config.yaml
num_hidden_layers: 13
hidden_act: "swiglu"
tie_word_embeddings: false
learning_rate: 0.0112
warmup_steps: 200
MLP neurons of a small language model. Each row is named by its layer, matrix (gate and up: input weights) and neuron, and shows model dimensions 32-159. Each number is 128 + 24 x the weight over its row's rms, rounded and kept within 0 to 255. Numbers have three digits each. A neuron's up and down rows have the sign that makes its largest values positive.
A block is one neuron, or neurons of one layer that tend to fire together. After each block is what it responds to, as a language model described it from the Wikipedia text at the highest values.

L9.gate361:115128184150126134128081120168107126130117122164121140078119081114113116086088115112130148118103085138170111160118125113148114102147135126142112090103135138099138129127164172098115115121139132129116119127131139145100134138095135093150190116137120117134138190119102102117144085153152115127136111138107089078088137125131118120150130189148156107164117114134137121116112094133129146135091
L9.up361:158156180146110109106118125099108073117109100089071144136120124125133108116140109139095169096161104154147111134127080090099154109104134115127127086095103135134123115149146131119105118118182126126127164122091138146103151111139101145117166114160137141081113142133128124094124155110113160144123086134091110119139118185145141157128128180134160106147107090149102126132151141145148118149134
Description: Digits in quantities

L5.gate33:115141180123127176105121145135112155149165080110114080164106129113124138119168092163179113154132123076099128133100116096145134088132142090159117118145154127107097133148126158138132137109089081122119095125106149116142083139130127107126132164122169124156107110159135146127139079131167144114097158081129122122137128118089173121109124152139134115141155124147072116150139107111144168156125
L5.up33:116131145095073140100093071115104144126124131138134122065128139133127194103124073144173112148100112131123165132115123127110124110115118121102125089164129132113125151161178130193117140106128140104127163141138099111123121092108151134155138119141138141106104109163139092110116146117142110143151115107139134088132132141129144126114126126136132141118137134163063154114134074149119195126148
L5.gate158:106129144138117118136131123141161125113151124144128142128167133115055117109134105148126120149131108162149131178108128109124114140103125105118104086143114096156153162147185121173156136166139099127134130114133143186122109168105132160186118138132152146104132143161153133119153079135162168136140115151174170133155160120090089126140175127104136106139091086139137152127092115131091111104138
L5.up158:146118135122136199140107145155145149093154137130104069099124105131100097151099110152140157118159137119141124107098137115102185128114141160129153103110138141121137150097156143157108088137171126131115127100085150115157134081117131158159133120102145151095145168174123133157143131138106147092138119173169155141126196165114171084127138148068066149118133088154144133131104107113105131116159
L5.gate411:117147135108111131126087119123138131140136104115112158127139102120095131090097097137093148152111119148150126159155151124155155131170154139105114154106143192144127170165124146101112114087121070140125115119152132161130161112154130144159120151123134158114162106167143115081143146102108162074112127184164139119122182108120105118106177144104103133077148096129121102110117090126144128150132
L5.up411:124129106107128151109117163140128096117116162144130140123080140145120118132110142158094130129142095123111140123114141098107129129185103146109143133136153189130157171135119174159128103087150103106157132164100096123147138100146136120136163151108156120104155139153129093153116128092149079077120137125147116134113152146089145142148135150149116151119103083158137175121085077102150131105178
L5.gate448:120124084092167142138131136162115127129102123135096123135099152132086133152183188128108115132115116122116154157148137085122096111141120108075143153085171150126130164126145139133153140107136147110112109081161148132184131102157111141169127105147133112114113140141160130162121096092150124101143083085148130155168122123148119139149142140137137124139128073091101106124102164130138151116147
L5.up448:122138084139097116133111163097134159113128112122103112154145126121083143116121127102154125119151143121125130121132123107160130113099095094114145154111110126160157121136170091111117109169117115096142144118137113136128111165121113093156107137170162159118130119101132066113114133118097164152128133149176127148122092096123169112120111106108160117172120136116115137167161123117169110129123
Description: Quantity numbers in prose

L8.gate2:153110084109174128129134105122132103111094162114116122088122117107137141154105147153144129138167139142151131127111129109102115117119150112128114069133142147140097153142157158120107120108138139142148116115132159157155113107108131112106056130107146117144175130131123110159153089098154098085151121166157140087151120101162146127131169155178140127126114154121165079089112120108125107142110
L8.up2:137069122124099145142174115128156122136129114137152152118098104140101122091129151111116093109175131165147119171143126134131146128123106115112157132151126143140149129162124109122119118109141136114124130084119108154168124156136154143143139065094127097122133175098158150133107095144113121147105125139144145149148095105124066107122169148136200138137153131134099116097124099083135092108101
L8.gate65:128122107162137136145143133166106125125125191111127118122097138108114123116137136184103112110116130121129105191133123108122159115137172085094123128088119151114104083133122173109114151123137096151103094116190159112129150136122186112127164109105138155111151156118094115075118160121095143153130140113094153150139137154130122114151145110144142135135139150138161102100084070129165101086143
L8.up65:162088138114076151160158097108159131108138144144128162132110117128116133112131069106126125154133149107110133142083133127102123134128131146106142147116184171123168130095089135112119174106156108155137147142099092157126072116103098149081122144125145114130156154095124131133147152089144141123181143144121120160123169145126104149115118110146166156140124109134145173098117174131145114123087
L8.gate133:150130173117116100121090136112154123131155193100134192134113147107166132143092112144119125140155149127111146139131086141140068144156111142092099179108166126153112093067118149157131147117159117131138134151174151139128124090118102112104138114132123137137113125087144101115119167112153119103143146150143080107136145112088165098127127127111126150150087141114099126141140126121159133120133
L8.up133:120094072128117129167165085161125133109120153103085127128100129142119131136156093175093101135103121108113148141136078151113132134117109131143128128096132127090125116106129123141125139118157189117150072099167142124146101111137163119112142129167149092101089146114114071103136152131149133148136129145133171137129133146077166098106106159104151107144118123139169114116126095138095142153106
L8.gate386:104115134112133132160115116117132121070167102095078140116081151136147165096109116147148121114154163148105098147096093135143133134122115160136133126126089098101120098137109153127164163141148147189134085157173139105132131132157132149078125104110131151110128136131082068120096105124114131114120131137073095128111130102105125134090154103147153122131139110136162196140110102128153128144135
L8.up386:133119097138095118117145150108146103137148131132158164115094098157152123144106095146153092131158133167145168096056124170167165141127148194141154118086172128135119120169133110141142139119131136134131098092166125149100158134107099129153134150114158123114159158103152104108134110170097101125202139114144116102120120154125124088083147156106104117138145113122137168133164123095131139117149
Description: Indefinite article a/an

L9.gate447:158129106133134145127174117117096134100145114105141159156119124179135144100131154133177132129113139074140136057107144110183145142146152164114135091119080108097117178107155116121150157124119151179138137123097140095126129114118128121096119121119118132101133104090116146124122109148143112095155126136105134123156088120148166167130188134153133148122142146122111093143094089129176130098144
L9.up447:118112120126144137090147130133135160136120174145140124136111142147140145131162124132145101156191100150121081133158128123098153175157098130133128142076122175108141170113117117117097142128094146128127112096148181155118133154148014108139105115130177115147149117105143115129137138133115170186123162088116094113105112122113071142122125101106110125121122130102153127106129146126105145109109
Description: Foreign-name vowel subword

L8.gate34:104116131140106125092149134155128114132118168126138112133101116130104173121182126092139137167141135187142139105098135154095118141138119184097119084124093116148130150079132137122127105154141141143129137179114171147076124127097124153118120125127152110129133112145147117108160154121113112104115104113126102136130092103071106186144149158163120157115162143101140142142124153150188195128135
L8.up34:116101160130157106163169115149098179142117168113114142142111148183089128097112165127106097116122168122118159143095128137121180155117182125130135106079126149186109133095151151113138120118126188128110093140135125106109162135161112078140130174152124138091160095117167114125137138138132121147125091153141095078151084145138076120137137101122104151122138094163110103127118143135099112142123
L8.gate48:113159144119105091110148098162136168136136085101119164122078140128111080141116084130127113167164148091166129113136133077141130164099103140153120117100134164123146151099111126160165090181172128164112101130096123135160148097138076155119158131136127104112107127117152160162118160136118135114145127117120146100105067081127129090145130153136126150092127134160138131113088129111124141152139
L8.up48:112157108123089136113175161133134157162138159147160126112140105145109150086119163161147113131113123136069123128099110105124155141138097167128151091121105133123130111088106124130123118138105104130100100118101135163098072122119112141099112152105132111186131138126155119117129124122108133131099119117146145133135103124149143152112154147158169132131117160130089148110153122124113115132112
L8.gate62:145103176129156121101134110128114145112143103114138124129119112127097116143107184159110121145116122147094124114128144061122166134183143151119068171092164113121167172135118110119134157152147121145123123089110127143144145121139130145081122187156127098102181183138127139170113107118115097099133145134132159106135090117128135122145126098108184135131137141124118149095148159129091152152147
L8.up62:132077122168136101126172133145124109117173099162176102091105127136158140099160085156102152153101171115137132134141122119140139133147109171117131140131098138105132130158122142118118094124141110127145141113148147166126088130086073155116149112146129123145136142117096105146115105113135138115118113165110110114129119165092182138166168134137167132149087174101132115138181094114124167140129
L8.gate281:156134118139139087068131121149115111155091127138148106109110101127175174110122112145153144106113113138120147135143090097122134133101092135143134113135094107154113139139133163139108135141152114127123137087147118192149152170086146147075195134123131139112148111104093104174125134100116142100137096147142120138157110093113122155128151133157117130071102139135140169173131144129115138146136
L8.up281:114090148109120124139130145158127117124108184091072140116132133135172163131143120139145169122113068095102123125148131141091104155102158162109147149161111080103074111137122145129120149111156107157084174129098094137125145146128104102128171131103098125116147127132124098123131113180142108148120170150120113093143139123152090146174098099118159150124129114131139135124111103116145105151095
Description: Mid-word proper-noun fragments

L5.gate74:132142091124129119096143138181111155111176125135124135103113115136150119093112136129107090131116112142109135130178122158131170142107137180106138134140159097176126129114109133115125147126120149152094094131099112124133167134165140101069102118097130136145162147141141078144166072083161154123105154119107123105174092093168077142147115125108138142098142130097151143107092135153111138100117
L5.up74:124159081158139097120155143141117107095159093135132101169085112127091110104136147135172102112145119121109150132126163119151123097145146063116104122130135110098143122174140107112157121086145103164181130134137122145127159172137120158114161108142099145119156131103147126130155144070098117137120140105144123130136122133153093100153147176135131146122129183161098107119127128154134131112109
L5.gate273:114109128117099094124103138125117164165102145093093127151109142154109155140154130127128099161157108164126134128124120115121155133112126109129173095166102156134164171116066160148103123153107139092122127109187123129120098134132092162133128120129113127161091137128197119128090137157113108122128112110136143107143095099119153163110092138184148177114142155096171133152106161156115139133129
L5.up273:123158148113105112114116132105122185091128105130112154136108142109096125122139098148138151131108131118138096113059089113115154118138124145142111101137139155123125153116145140133117064093169142120141126103150148128110112152125119136147144134134139129137090146131156105099171128156116129149129161103180133079139095131165134156135148100194140173109124136127128113155122181145130127128150
L5.gate383:132142083102103124117137171117108191165125113123117096108121131141155149132175143143155113121140131133116100125131143126129109123154131136109153082139137122113094144129079092171134132167089143120055139118137110166107147127130097155115140120110151118133151131115140132143140154153173133138078203134098138096146119127122168097131100104114152163105166142125145130148101142140125151137118
L5.up383:085137091139134088132081114144114157127122066150122151141133158152104119120138154137180151136128106099146140082128129106103115104102127097121161099126110131117099118074152100170122093142141153153078085123164171143125148167138118136120141115110166147126139123153089110139142148136181125135111168095121115110129137118158093162124135119150153120170147147116123114108123166130083153126154
L5.gate466:110105087095144134116169128186101133129148078116093135126127118155164109147191143153179139105195091131155101100101134123094140128121111133111116115162123127089102108100065157146088114134108134113092134108159114131111143182112098160149148130112127100152109141090124170157156095152121125105104151167079160117099124119152132189125119106134174135125120112095108153115129123160129147116149
L5.up466:121122115138146145117084156117130070091137140130103123132164127120143116110179137179125146190179096129140122126139141108105151113130109141093099137139082126135151103153141109125158118144122129106076108152141140147182127137143103152146107118114120114128135117122130102146175106130076128122123197151116115093095140125106092085132124164150133140152123114143169134124115138170112105127159
Description: Mid-word continuation fragments